config.yaml
num_hidden_layers: 9
hidden_size: 160
num_attention_heads: 5
num_key_value_heads: 5
head_dim: 32
intermediate_size: 640
vocab_size: 717
hidden_act: "swiglu"
norm: "rmsnorm"
norm_place: "pre"
norm_eps: 1e-05
positions: "rope"
rope_theta: 500000.0
rope_fraction: 1.0
qk_norm: false
attn_scale: 0.177
bias: "none"
tie_word_embeddings: false
parallel_block: false
init: "normal"
init_std_qkv: 0.0966
init_std_o: 0.0
init_std_up: 0.0966
init_std_down: 0.0
optimizer: "muon_variant"
learning_rate: 0.00113
lr_mult_up: 1.12
lr_mult_down: 1.5
beta1: 0.9
lr_head: 0.00747
max_grad_norm: 1.0
warmup_steps: 200
schedule: "wsd"
decay_fraction: 1.0
decay_shape: "pow"
final_lr_fraction: 0.0
batch_tokens: [8192, 16384, 24576]
max_seq_len: 1024
doc_mask: true
train_tokens: 152000000
max_steps: 9733
dataset: "wikipedia_en"
MLP neurons of a small language model. Each row is named by its layer, matrix (gate and up: input weights) and neuron, and shows model dimensions 0-159. Each number is 128 + 32 x the weight over its row's rms, rounded and kept within 0 to 255. Numbers have three digits each. A neuron's up and down rows have the sign that makes its largest values positive.
Before each neuron's rows, "fires on" lists the tokens most often at its 100 highest values on Wikipedia text that the model never trained on.

fires on: "ive", "e", "ge", "ed", "le", "ol"
L2.gate293:140161124123112106144141115132118125217155069064109161154138143095117118146118115119101107094168140074156084163103131085158153114091154071059142111158129192141143105066113097139144161134098113151149100069181164092087166094197133118097091140106160107135108132163103117138089126142166201107071091090099110132187097144122077174133127108120100109079105054140151151147132112100145111162120123092104118135150128107079107106080152067110179160178187184161122122146183105104127114140096163
L2.up293:149125181077160131132170171140062102162138098130107151095134160091158101095137086111118150146127060105174108043066108107150127057102102082132098136092141082077068192158153131156127145146113106136147072107132085123087112116087133123146077138123102092154164139111138148141087096131160153125143176122109154136145126073147206127126145150115083126127108065129137091152188104111090086166141093180135102215086122124085108111100124096200125093147126096154146101116092112117182140151094136

fires on: " gr", "r"
L2.gate354:147174073090113091096093143152082082112132141087135149137112140201135075147152097140077102085149137071201147132159210093104159117129148137143128170162127142092071110130102096097139116131149117055117170174150192090099133110163165111150164121140129118090079130148127123134090127028140120102112116145050180176134092118107086195110146100096133114108131145180136085146075124122120159137128196171121170134095153130073093123088113146103122142143127151132068118144142109143122125073098113
L2.up354:083057118199163119088142134116113054127110123085087140134098089111123093117111110084181131095177162130095049142153169178130081176114169097149143121089172115174110159151172166137135139116130075104110087127141117105088064111132197189137096140146156100100114121114141117112105097047085090091176145155090121153141093154183107142087097173088129129093103129142159111138079173135095206133113153133094161105120102149131075098128112136163131153137103146125094073111168145096120153105114088

fires on: " con", " re", " ad", " res", "b"
L5.gate495:097110134119113128129132140131166176143191177107148151211166147080106116133081153132097101124065149135144173076132136129154179129120179110117071126088124147128067126193151117079129124131148113111122123069111148145076129086097130084092162111125123170104054129187098203055137146089137162166079066148126088123096109155152116115128083139134162136134089103069117151157124124132140136176161123103161118126133181149045117165165121162131119181119114062132132184145142159168168107126149104
L5.up495:125136113158139109168179142116157117120162128070074135192148145156130099127113104133161109136102121146148123149097126135110121175106205096141137145120109120129185141123130111080155122130143195105117129053082133146128141134095076115087099166111109053052124106117121135152132075090114095172112121138139124149131158182149116153125117124147164159135116118114068104084108160041140093077215185078134135092122109150114164172153073075096108163143177141206156121087101068132154126074087126

fires on: "ly", "ver", "N", "ary", "h"
L5.gate359:096146105221127106145130151059161155148097152105147122179093113162096110182066149159166060106124127110108119109135096154125151128072099115077135126080135115102201164156177115129145169154133070113163099157088135121095117091151120161112083148114087155136108108075123089107123144119103084170137124137123186158122146162099139146155132139160043144141171119171162098127163091086160120197170093140146185170174078126088157148175126140143125174154153116123072118079097095120097135116187142
L5.up359:145134106102094094141150122094120139113148119173173118146105113082111109128104090162119114071132104087108108128143106134100168124177122176103145187134140119151083188127117073191113176173150147142147145097147172118114082085193135175137064118109062179092144162130075057106129134152148068097097123156101083159148100103078102130152120158087125109168134082070136146095174094093086111077127175149135130101115162183108083157154125111129116052111133138050126152157097087151078151104112143

fires on: "o", " se", "we"
L2.gate271:164117087122158124124154074167096180103104107134151152105091137119102125127155125168194142137106189167089096144082100170186150052111122080101104140121119134170127172168151089147164128124166167132080139140100089144125149120145084101084157154078096184201058100143111192128135102122179116164134078156097092137122112150181084172093152108131110177134192117156062122136086165143119120122157158180160081148110176106166157113174109108151134163098156097133074183101131129115118126109100125
L2.up271:140135120113233139146134188170126080124080140188077130167099131148098123107090168164169196141139114126125108149118091092140124127161143095080087152155088104137151129167148121123126171173041119186134112165063123109107138146097145153083096142129143104173160116096180135115092144133185167137091082138135088118138138141214126172141154133131143127144151171122167126125151158109090105198197129140114120164124149167150106109160088150108160112108200133104090125059155099131163130133180098

fires on: "ate", "ou", "age"
L2.gate223:094165171116135149110154114118142169165111150089205173141136185075162143091141170121095071202048140111110043145156146118061124062131071133151095146133181161156152156104038130106126142139145117125153129128141090086145113129096144141099119102181149087132188122129114110134139116159051109116084121110068142118117123122098182159092142093156156110104115142139122077097120099137127111133167208104146115113110106143175149124145126152190133118149136162102161145167072154169119138093090146
L2.up223:117125123063113138093139152092128127191169073120124109134111148105120073142137144135110036109087214134167147125037115097127140125139187140152101146134127151040138131133179162124152118101109152082125119100126212107114167134125092114178156121104139055123161136135104141167168113153124091102143093176134102122081100127066140100055071133150138096149096114087139137104109155160139125134197096080134140129105146129122161136110182083159137143164196170135172131124142161156157165104096130

fires on: ":", "N", "C", "T", "F"
L5.gate637:116156081064134151126155140153171113160102099134101101118124098145067132123131107155124105127145110160188160086180168161190127173118090094133191154081137171120132133149063140077146221125159124160168135113138124110113153165134133056147107175185151107208093164186135119147132147185152162106135140153092105148139145044173163124128121119171098110137150117206096109148084151170192148104114105119094096121148080126136101146189112128162097108144105098141132162136128075124091128149161138
L5.up637:078143134129140163061106124134129162148152160141168061099180132119145159110120134125158129101178094131162119086139108132111145174177104127152104082094138129130138049108070120085126138097148135158130106101107099083090108136081133097110156135084145193152128087133085044152137157157178105160113116202117132128131128099079167175124117138136085094117084114168129103078111142128167112146115093135154241100138105154069153141085092078196134094140127110159147170164104139162154174147107076

fires on: " J", "z", "en", "Z", "i", "ik"
L2.gate556:108161164099146155090103083110124180083177100125064130122139132162114132135082159217142117151131115129031113138152114126106132131133066140147106145101124134139075125086152099112174115104059114092095112148090093123204116125153108080074090121120131166097087135081149085088085052156139086113106156141100159099133108107129099186118073085119106140133103141155165118143180155136078091119124095087134061172162071141083163098116123131157157098113144157124135152164178108140155157140110072
L2.up556:143109138174101105180121146144123150141068130129134185158121163146155193125087127155132119142111128161114150101157057090070122157130109131148077163064189131103124117153063141046178129130154104063109113147116118124180160132174128106105102056122179161116141134101094041156083085107099112125123103143159133161146135176133134122135120119067118105071125126116128126126146124170100210061162141083121154121087116188090057133101103106110077107141083106102128152152087161116135147118102116

fires on: "are", "ist", "===", " at", "=="
L5.gate26:067227080162083148111077151185134093139112114154120179148135134145148096150100186121147186170129127119110206146155131061103144062084114154106128094132132177210120157137092099094104086148100150102110129158090157117126066124165109125190121137103140096165152137141173117090100182140164086111153118134176152141157168105094154120122168172128146090076158134160151124136117133141120112200134142077090090159143158212118118145146156108102117103126142154133128088118195146098123109125128107
L5.up26:088152115172128175174099177109171106147119132069107150155079122111187139136108102107138080125119084153156119092097116178088151165114133114120134115099162177170143129151125118133060219186108113102130143170121129162210139134163046141167143150125158111098136125123107104196099184081125118127150143045099134134112107122136190087089161156128115115143113208151170128129128166125130139181153148150179118069109114135125114110086079114140113103103167111145096118134130097164089102110053160

fires on: "=="
L2.gate639:133204171133082090169138155157138148064189176149057149171136146119121105108150167079086195097142121141089112098149198129070121124144118151150130136167164081158114149121161109068117140157149119158154129138103106087105115115142097093095133176137130146167114120149121098109084117106105069176138135099151166137122174090080081096160099064115128083167134215128108083138120124134115149140185139125091155106130121140116079082086090129129135101145130118106111133121034149129214149138153116
L2.up639:172150170141068076142135116092138148171118185130099137095080170069065134116126139071076112113094002169198132156141171100076087137121161104133150120165131104123141117139176107136141140115144121130135156143117112134137111102164135169126162087129164124147141155098137061198110168104137077130204167097143123111132147124127153099095061090107076133153167119136113127079090142120152089170113179154099144078096147115087133115113153107108149091059131092150160166118105119109102086135156110

fires on: "e", " a", "x", "ent", "al"
L5.gate341:101109115178140094166138105154110130096085100151175066104090085142140105130124138150081123188123121145091102110125136174077139156128122137099134127153113115134226152130097105151152116111096106088124141150106100162080072138116099058140124150126151133195116159172091078146141174081146161086146170111081172103043078149124119098156065121114133128151119167163131113115107139111110076131103156146165122114146113164115167134158190122189112149149103080157124076113166078198034110134110138
L5.up341:115163117149184098050139129092167103136114189160091151098106064090085105148172087117163139178153145073180174113139117105154142143125173198114100048121110177122092136139126155110081135163135096138062120109119145135111116109132135129099160112153107059126112173136035199100164098162100072123124149121164152093089147142154135118166106105121160110094110176093149137169146152141125118084100140148092162138133155115105169144213136084095122145092131120132157134105108143082178120096147181

fires on: " also", " United", "==", "\n\n", " /", "|---"
L2.gate421:139150169119065137141174158150139138161147102121100140098155106159128152157118156122163115112185078095111116111177140113121085164132224128154123139153125129142173107089141141092111161154101088110135147127131156179162166175097115116077104090161144114149158143086125072128129127123086111176195138155117136125151109108212132119097098148170136186114096141127088148111191136205100108155120123084068090118175109127162100077147186102177070097150086099052106132141132148122147068203131123
L2.up421:143154147182122087165153086106156176140127125099098130111103112140101142162179132134141101146154104107076108127122141116116077130090140091128175102161092133103148135184123130201129144157081034087160158113142164151124125188138096155085178155163161136185149106074131116144137108154058095187143177125118123160115104141178205143103097139126121195131114133096124191113135152151156158119166094076110160120122028127113124105158080090155115068139078116103098162132110129115147125200119113

fires on: "st", "3", "l", "4", "195"
L5.gate514:165138120068144125069085149131153155135151171133150115113131181109163123106082128186131145103185101160194106135091149155156115120088151069078141099105152137152140125135176109123179149107125098127174105138127129129192111201087129104148150175135105080113108096133149143151128131138135138077158104139174125153052132135117108166124093194145110152083111072163149098140163103093129070101113100138099120125063140152158078127181123171123088152201077110148180091065141105105216151106109113
L5.up514:060080138111131106150113160110112105142174111074179129181117131127181124154164128117033124150094078108114145108135105125140094129164063086064169109126167168121068151082146115177119100136123116134117119152133113112102094101117150140115135108061087149128129068085093071100134121134153137103151162118163062123122137181099129066067130124118139129124143066113115153119168102157069148062183150138103205119128132136119131168161144097118097119161088180064145131095171106135183120157093102

fires on: "eb", "ro", "f", "F", "m", "k"
L5.gate599:092142182151114150094131095137117113096196125121160129088112079163094153142159170089216127156115147131162110160127119166132161106090096130131115063111143148155087098193144096110129099087113128089164117184067082145084185135154125041162141123145147072066163152109128114130173124105143121132155170162120152094140099095135121131138131155148161055184142148153057133130106145152155121076111097105142149101182139156134163151102172141176190115183167100132134133182117147137083086095139169
L5.up599:106081134125058163157176127188129072111125135131150140139123138119099086138145102069148155183141140167110080084191091146160098118136154074151175153125163086136131151141060116052089162145087141109149130200131111140071175115112104082163126131078099089144080132128184146188141092130146134144129105156116126119119113198125133158075129097143161131134143124098139143089118192105162092173128155092122101153084176162129130098085066151159117190079159123158142108090146180104113080123105099

fires on: "ar", "ren", "3", "4", "th"
L5.gate594:222156106150123120104090106164096142132064124076167106092113091120133103182163094183124173120100076128167215135125147139135158146126127048126127146108122177125156123146115100204122125160200094144178121174167145120209095209112099115150142167147125087184170082121137147127094150112111137125096087165130161122096112094164114104131145175137147115074141168146162147103142076100090110123118084144154136093185137105156118167175136105095116082141141155118123123144154081122161161124119093
L5.up594:113112102119096115108128210122084128129161065126103150128140139141190177162074117151103112109108106129128156116133141133100111117078116160140104141154146121119105108133127170192141118081126116112095128162095141059168121132126153155155126120134141127112083108087100164142131081129139162143116160064119169097134128149084121115000154108118111131097142116105110131145115112225114094125190148082121101104180107049110192179134076145135140098108072165112107075146088102086166098146194089

fires on: "0", "all", ".\n", "1", "r"
L2.gate37:100086106088100072171158115130129109117102139104142086121101140166207115152051150150155121130127181115128139112151083130151144128165078101156111154143100169147096134144173136142097130095136155118123117096167106087112100134135133107146106153240144136138092207171104109150133153095131119097077142131134127103129106185135156186073114121155065134100065082112175120175097110109102085166091182108153083181131192096151182056110102103150116119174072159123157148093134124124121148090097126
L2.up37:130112139217154099100074103139154148117087086107140147145087184092175113132159104125133114202103144081142092075149101131091151022095201141164125080099114132164114136183115191115129107135123162160111192126102137134081158110139147168157143110142085152129136146106146118106041135157140094076078125117144128107137122174174157157128077171092124141121114105112163126127100128098158113130102122198137138103110190132137074095121163153113176146162092188132135165086110155115100129074111132

fires on: "or", "ter", "ar", "our"
L2.gate418:154153149090137126140113118107113124161145131201174137139123185172132060064170128144157155112150080122131109161122150085049150093151127135162184146110059142105128136155117143151094117090108125094116126142104113052106103080119113107067127119199094124140055106121133152160111145104113176068213126141149103146145112085127159165098110184151160127132113172148146095122125124073073121083110098122132181202170138129127134112152103136185146183127121126163145124183170097170190152129105110
L2.up418:103119144115139178135117125108158073125111118109097138140084142129145157103187130106174179167197144168154139133107138125151119183109126085114119153080103144061146181088147118078127089126100090103148157139049095127111129182098080128091089070157114120124153140039128119127160106114094149128126107156042123168102180126104138140061164150121106131140151098166140123180112116092143096176121116035136185148132109125137173152164119139141120126094111137119166097197181137158188179112167124

fires on: " st", " r", " R"
L5.gate502:096134128187082112155180078168103087156131121140091147160188152156086140143076161108093104040174143111124156125134136150120152075097217123086115151127130148068148062135143144149108149145129123046112122126135147168100105090090121157157146112115160111094104065170175094174166123084112092086140137153119150163134144174158113138099109092106132097154153086153170099108094115091093127146149120160150235134148134121119123127142168131104153048154104067122134128080138115093119091161129122
L5.up502:182154142136168053108131133080104136203120182136151059121126182141179100149131070150140128175104099151168075103179088042121145093115223127128064139128116153122147107149168177104088118104141140129142113145169098105091129081115119140136146155126158105156110138111112109172090115079096136132199191088102194120119126074119139145078117149179135098129105140163097111173150152123116145131109147156105108128172074133161084148140165107119121113157125113107162198088095141152118148080157143

fires on: ":", "N", "ing", "t", "–", " /"
L5.gate409:156147128171098188109077102125151087122112105140156153107157142087115070118190149163081089102116106145101178080142119150135113155128082148145183118124100147159162076227155152075167170108138178138061161101089169130135132110117186116158076084148088148140121156101184120149110179124139090169099125167126146161140185116138133079118092175092158112098131107189144097136135114134171137155142109150104127148150073100139125121159107111158153155161070097110140086094148165161103060143197108
L5.up409:131172136121081150136090162107176173091153104116158146091154122154132120150164082132157092184113047143119145152175154100137188152095081169160123110171142148186168095163069106159171189080169146160119162127147123113103187159066116124138124070130130103132070085202158091164129163142091162132145145173106120118111111144088116116168105125107077127126112094114072141156115159170138106133118063092055177168083129116097124149116149118136134124156154125139072139098171084122114186172117113

fires on: " ar", " com", "g", " Ar"
L2.gate405:083158153065160121091087100117107127105172125142096108074203085161080110112128165150123181120147147151150104132155164180107163149165119157115142173103127085192134110115149047113163073113133102114192135137115089121164132153124080123152094137133081144112133081144159119220178103106110159099124122119167158160095087162142120156120116138145123137164213160126072137104105164119141129193164148141115157137144129200132162097111115086139108154135121192170164131089106165119163143168107059
L2.up405:109137123149069170083081114201167073140173136087139154070161090109128138111165112123114113084125126160095129105130142141102151125120141058058142118113092128155211140088110090167130105091108095139152156133144123110102156156185177046139095185099147122069124125143112138111091112101165119170098160088118119174104150119112095105149106160148138179098188171120101097135153138107088134133146209142117087112146120063094137097141078084181131144065107116147127139149064102139117153149084090

fires on: "ic", "i", "b", " re", " ro", "\n"
L5.gate9:140132111165164077127149156095169112113114168173088152118141100167145087124106163071158101102065124156159177170138184134177149069170215058110086149126121107140126122118120112074067102089100127115094110088177136141152124140133119086108105105105116117128174086111144120109187150136212137174141123165103152116120123133135171132125086136134144127129125128081118132089139135152209048137126083127121121172129088107115199130126122128099113184141087097126169187082157198159137146120152166
L5.up9:086111074196168122089189144125116134081154150088082071083114097144118148178096131137134113091167058187144119180114116126153108075166163107159137101152130163079117143107083157145124185113125105131099121115093126185160132133128102097080110156096129146123162081115100096196152112144117159112137158128088116093055102088110109145123173063105144120206141081097158101126122108150097100087140191124144142140144099169136149071111142212094142079172169126096180148129147121153138148113128104

fires on: "il", "ap", "ir", "ob", "-"
L2.gate278:114116178118091140155160130180122219139161113173181075088137099149120091093169114123063185128068161124078151135081177104150118107134097151125163184170125086118133134110137093149110167170102126110134096155122139104099118130149075168125199148130138155113140113119127163186177120150104138181156107061133131110162114143082114141099133081202137121098136141087107107170138134115088199107137077116116081141159136140125090133129134170120184141118101136159093221119187089119085164121158108
L2.up278:106141081137080092072132133130128140123196174105072171116134118144050150100149102076150087087112127133103193186129159110180115162127117139183032157158089159103129155126158127105172113138133089140096115123162171166132082175106100112068159199096185115154120151097186153128158185118095157162127099157103102099126183155145124121136154170091118159174079124137111139151141131116117089201116175109106162168135139115180120112104162129083137132102114145086168147102171121117101140105088124

fires on: " sh", " c", " ch", " sc"
L5.gate197:119100168138078166110086164099123054127145205151046098116117141109121138043126074123162097112158132118148119141166105131102084152122140160176123062074148101207077151092105071108125139118158112128125143151109111162086152121109150136156160094155108122143133164132105165101182112170118100147100189141118090109115095120122113108142074110129069150144176187112121115119119192115111115123118132131116106125133136151151131141081180139106087158126125176133167183035043106145118112141170159
L5.up197:091074131145101109150148093183037193174090101148065187139121094146131093153089103160145152125152088113159134127172152105114156134172103136128175104148108118131090105126204126104088162164142139130189099123189106168141134106114090106140116104140163084124111127121075149093139143132106108130123099123122118133071155123125157161149070106187198155114109204172121163107095117122141133084168173126087159103120150139119152134149160108041109184167124115139123128071169184157159145074115109

fires on: " se", "X", "ly", "h"
L2.gate484:200132195156158145124134093082154151077122165118090175174138139165083093186149149116175106154125138152073127106108111126133172150137132114144050065107117143144129134151109093088124192118090058129151132125122161153107085147143093194149165145107123169200162122131081130082147121129138101165075084154177113126089150136184171098176141120121184151161123133155092108112133102182122063125087150106131143141136088158137100169170099109154103192103104132080143102126118099097089090078123160
L2.up484:182109157128098140113109097150116163120162111171171160141163072103094116158130118164190076167106109133111173119194154150077189122170078111144094114084187121163154079195084169135104152124164070186123047113103134129063152149138137144131134127112135101184124119103109187098118137119129112110137142115182156101132134146156149143183117112076119115108134146150084135081147117109139140154097156088075127085092141090158150104104081135117129144114156186047185151086127075128118118077163150

fires on: " |", "ec", ".", ","
L5.gate312:132179099116135108099143115142158070190131164092127161147142153153126139114151075089111138159153157133087131190109119190152131104145131130136148087116156132166091161108132103148127118080173124139183108145152122094084152186127139168183137117155165089119124133051085097085181146131104139137042104063136176123091095081140133118098137084131099142152139137110138126139143119102120073099106148183089079186135150122070123169123169106079037116121156058055170091138148136139098139143169102
L5.up312:148089137082200120145180065104116101166150081112128111128153154106162120149037159106117125146132131126094090154061155167161168146090132162127089079149103129074134128119129148109141111091162165124139150145144045152133104134110148145171096108083153143099110137105099133135161212101120120125125206148110126124160161123148133177186153151102163077122173147089111147134116099115129076163162171157155159128127144028159092102086127074175071202116114173121131155116138115158131126150102142

fires on: " (", "r", "ir"
L2.gate590:094173048086203132139135116157121098133094096121124083149127092078162143100135133079126093142151120080148150115152123101145149108109134104124086124147181101165100129093154099079110134070161142124137140139149150050085101138175090131118137138161120161066175149182122147146132210151136134151107138156134118081150142134133101128201122200128126096146096142127177056154129101092164102121102159140084082119167145120128053141089106074120168124077137141126123201149155176101199092112155126
L2.up590:134166142164154072134149162123181142090115103107123130099112089097121163113112128109167128140140144117123101076098072117125143105144161184142209098186127134106095127157180138071083146154147179134125131095113122095160128155195114121145157095131086126137140111132174081147123146135119157111140085144163080177176189108127156093091186133159108102131174116120104097175103106115154088170109128109143105118121137087222101089130130039017141173131127129200146181133122096139108160118152119

fires on: "o", "or", "ent", "ik", "ut", "ar"
L5.gate358:125185146092221152181113163104180123118100153163167137145193141163120079101150156141164161116114159117068116172015139099102149106145090168151186182142165146161123146143167135089114121145152060109106111156128087112129095184170083081124113156161125130163077107130134136102136136114123121115188109138170076103148062095078151120192132091169158131152119114110139148070141104144199174145135150119112144153159134111120121132105102063109141133095155139089124112137161135129165133098175117
L5.up358:090123068139132146157136161121108085192142125131116139126132112122108129122113080129126166099140162173115222174120164154092086104174120146156100117105153140173136097149144110048094156095158122105170159152129125113126175182124166081031123086120095110193145148111113130127150172118133102154124144160109117132110160175133151080122118134163144147107198121168139127120063138071053124102184146137102112120164133143144178133079134142095080151142092178054161179170149086161170145105150159

fires on: " de", "e", "re"
L5.gate339:087140104148096162158173139119104098151080113107134131109094142114131094098149108089183186137147169109126104107134144093108168127086191070119171147110156140117164104105081135175114146082183166115135178108193151037163162152126145092069074088098080139123139146113064189048117179119171122120171093143087208142137151150137081148141074181130162124140175124097126112083169147119085108088113158138151132130118126147176101156145127120154150158162149100137164111132133137175099157171150136
L5.up339:162124149124212178136116098105119109110095150102142202141152084080227066166134108179133134099136122098109165109068162165117136085136135123125201117121126157098131157132109144152150149111114140156123123129070110130111098124127127130119108093134105135137064141128123089104084157141135113123093119073184160148052097155153129106133188129215168098178098124129195161152157147135110147199140122092109123097130151178115157092154128127144092113112136149056149176140075161159184130095155164

fires on: "o", "is", "ame", "le", "an", "ave"
L5.gate616:150077104119119161144087170175164159142124060160110181138143094081132106176133015169105161129123116170120147114101131173153144194131159094105103142099119128140129149142105132087129081144127104127107126177165133137088145172141215182097160174092096134161044138126072171134097149170141132140155165156119135129100127106179112166122152085163117184115121111077160149147159099172119142115157134106130066092160140131113111186179069166174164139128155113095101138163094139102104161157145127
L5.up616:193160146154074177143162171148093181133106125236117164152097103132150147093070142146102116107116114096126100115114091164138122153084104120140117125170114122163128118134110177106117139073121156142161095144125118195123142114147153096059129142136117072185125138103164058166154211169134177148121176172172147122133135133127194138148101198138094183122064131093103093173121157168142178092166066138153097101113123110087152166103102148133121165131148103131151142103149135109138117196153133

fires on: " gr", "r", " r"
L2.gate298:136121136127118125075202123106118168121155135143076115149112135127178098151103140065137134098140132060121099135195161146193136102101143178134126162150137172094119108112149131162126115118062164058115160143123132051076124107136113109148151143160120130125121144101190099120072103123069101099161061158081193183148133113151106156122126165091143104085207140146141077176164177154126117141145190130119135109143098113096073094126117093036087092112124103168079112121135126165148129164116130
L2.up298:158179094162135144041110134165101144140114153172141072156126109124075131156143140148211146196090149101149134093199174151135114130085155108143139117108105119126171125071118103192140113093201141109091142159129129126108122099091045107138150152167057176110109087132092130124145066132142078105121158174097158161103062159169123094108140120101126096104122089117163100164066105140142107120123103090178114163113110076119159150127162100124132161118149134111124172098165125120143160085093058

fires on: "en", "[", "ri", "z"
L5.gate552:119182120161160132116107103164106130155132121158121163125170148110114160156095137151104060128123153127100119174063156168115122150110141120204105177146106145126101099132085136146168079108093086127121079110104146152131136064114147097064145135163175115075163067115161120110117147112152151074072157121099098175148122177111154128135204109124109127125098179158128098185147201163145165119165103194134077072122098140174192094161141095146143122108129113075139148100162112144154157165213156
L5.up552:128154140045114098052178098107095152154159072138102115185142094121124149111118124162194088094078168111053104166053151088110143102172140119129147146128137123122120067112103111153130087125163150108145096137135124166072125113157081144065168157144122186096116120061094101135138120144170154140100142154125164148130113140128138059098106153123170081114194107156209107151154133158139120103141157145121098173155132180101138152097146148175116076097139123093127106104133159094136189151072164

fires on: "w", "c", "l", "t", "e", "o"
L5.gate595:116070131114124197130174155143122110072069126133136129139106084176188169134101159155121179155159135058145115117173107162116088132128211178154140108125157118127116183059150147084090152101124101107129179130191137068124173123134129158125019122134171126131161120125174099148155085107139148104161123073114174172146116052057140138144088126138126136135130080147116109071122113130153084136161086117134143137101100146178136095157138137150088126134136089171149133090121114134067129083120161
L5.up595:163107062121177155202114180138108133134167079198168100155080132119151048144200112123120087074064183147157127130080121128142150100096133083128117150095148132104134104135141127111134142134104135186174152117099069125150140118133122102156142153134112139146115126141203086136087160127121084161136103114118128158144122139127173103115102115186116141099089129129202165135162091133131146140092155149122165163152068105057056083095108119099083108134115152141122107139199132159077109196096160

fires on: " Ar", "ay", "ou", "orm", "act", " ar"
L2.gate299:159121060077133161127098101159163115169118103163083167139126087162146101117076164092093089135126071156123128159096139132173133083149145092104152142166146100149154082158087110133145101084106182152167114118084147133169168151110190087083126134127163105123156117126126117135053160122111134139135096080153099181153102096155176136114161175101156125162193124184147088090105184170126130131144134107046170128115098162066199101112095159137131146123110092174161156118088190164114077148130097
L2.up299:073089130143111102164049100120112058109160136166135145133128050150135075185117163067088164162164144096119140147084141065167078070181117100115141090162100127167118090126111101144125115143115142111173108091132117116147176122096167071154122157153157161168144198150123133149086117083103094141130130098170131144088156112141148128083131134094115139155138182155171057197111168154076097093117123122152136146141109118058169087109115155134114118173065122114188171120124150122113092155142117

fires on: ":", " N", "N", " P", " st", " p"
L5.gate92:094117085082120105054140109124139133149091075101163149115157093173105104133128084146188158083100153167140172097177128109151111103096168136139151050169069124119137139124114157114148156108162143119123129139097100151112120107102121175126150164121119076124079101048076149161182179135075159129098181123155121083133119137072121154075071142124148138140110091148095107132136135136174120123089126200126132081162128121155131160157127156110157178150135052080159156146089105124132028167181133
L5.up92:096103150180148142123096153137098113106103106121164110146135133202084059147145139187130117116109057130091077134128127075188116158141117123118121070129115121091145122164034176146117109068192129167130081159121093078080093120128135093113151083157138154147109069162071127107146127123079087126157145125170144082112098102091160125150157148198098125112138089133141102124107163140135151212112185162105134149211112163150132154156142152094136122156177116134155165151106160087170091144115151

fires on: "i", "ed", "e", "ch", "al", "3"
L2.gate393:117144089121145093120092149159164173130098118182118083132173108215175087139125080135109129149110086112149099087112120130107083177106135129151134144091152099169110095180053158092148160149087133137145098082080130152105093156163135145141087133141113090131120124166115135099120129170076144115134147079145118142139178145138131140117094183050152099193083133111170165168104108114122166115162136138224099174070118146164115162093200080164128092162150127165153066122189110140123158144140100
L2.up393:105129123084127140162107161086133166161117129142084119118108090163155089103050160108155119086132082096137097115119089143191088120120089168140079096125116069090109075101096190158122067147098142182153168114126078101102102171149129089151130164132137076122169118158045122107129123165141132099090140103171128199080098054148131130149146082083135109175113124143164127122120169131095125140139143141156189077100137062149113111203132119124130137085095166153160108156176087164164112137084122

fires on: "ount", "le", "ame", "ge", "ere"
L5.gate230:130146112121108141122126141110113115129134069105110172101111121115103188186151118162130134082173107140122088147079085154130108116045073179175183097154063159136113139147115112152135135156086098135052139188139118084168184168093161114143098063115082199108126040127113164093116082142125129129125136152159106171152121122149128163151090114074098123126132121132170207092083103160113112129156115115154143105129116108142106117074101150210168156163108153158112052130107125114106116167145163
L5.up230:140093117131126095142098105135107170144123056111070104186165133109139190099119153117153161094155060107088101152129158149118156089058149078166099089127133146141127150042125146123148144221149161141143116126099127169192150176109108118173123134171131116125016138096085139133128113117146163089132162125130124096097112097180170168160080101140109119161100124119133103124114091094082141149111073073175119131141132143106097114101085174181146088082103151131132112128108137081139116157059158

fires on: "n", "it", " gr", " st", " l"
L5.gate458:125140113085130110102169158074177105097141122143122097087143113124159149124094160121087108106085184091136122068171184226161116105141146149077211123088133164088133154112147159119161159121103207151135069082106116025040094099147142144115162136070117154162109144130107120166125086112127100098174133138152089173140096100113140121135119155104140135121150130168086129185110104157149152126138146135126153179102142126083062073129174122109138095149126165163090158118097160159135111103147140
L5.up458:123207058155061120085034108119135116133126184177147077168108146141143136109185125110127127148110150158147133165108126127073172124104163126098029130124125090121088116144163180149163117157106138123159132131155118159113101114155125127105174127104139139117134160121185089141152133080149098093147150167117158095136087169165138157155089124151091173175110038140148138174134076135087110077131153082102157062106108091114150098118116122072179073156084120129146136083129124143192108127120141

fires on: "19", "18", "em", ",", "-", " |"
L5.gate273:159130133103111131137139129131151117157129192109118105160145131131146162129115113087073072153115153132085166122073114160116169149116096105156185124132171158105151116167096154115132121126226091130124149139160127114125086196115221086158054094167156093072101098158185144107140114082095083109114136090068070172062113177139115098126171103127080132109091104089124173133196130171138104117121164092085114140126107148114132150161131142073166122195124157116129107134130118072080089094124109
L5.up273:149129133097134092125123081181108127114168100133033149102177171136130121124081158103110178147143035138134157097118075113113118125150063104121096106128174120113148142137130093187083149087092128139136120094124139133096069096080159136094171126122149103093162167103185150123171149100104140119136173099160068140123131117149119129080168150127131094092221143150099139095159116059092107157098136127150096101105128171100183149163115113078084127109063107079118096094186147162138157181140154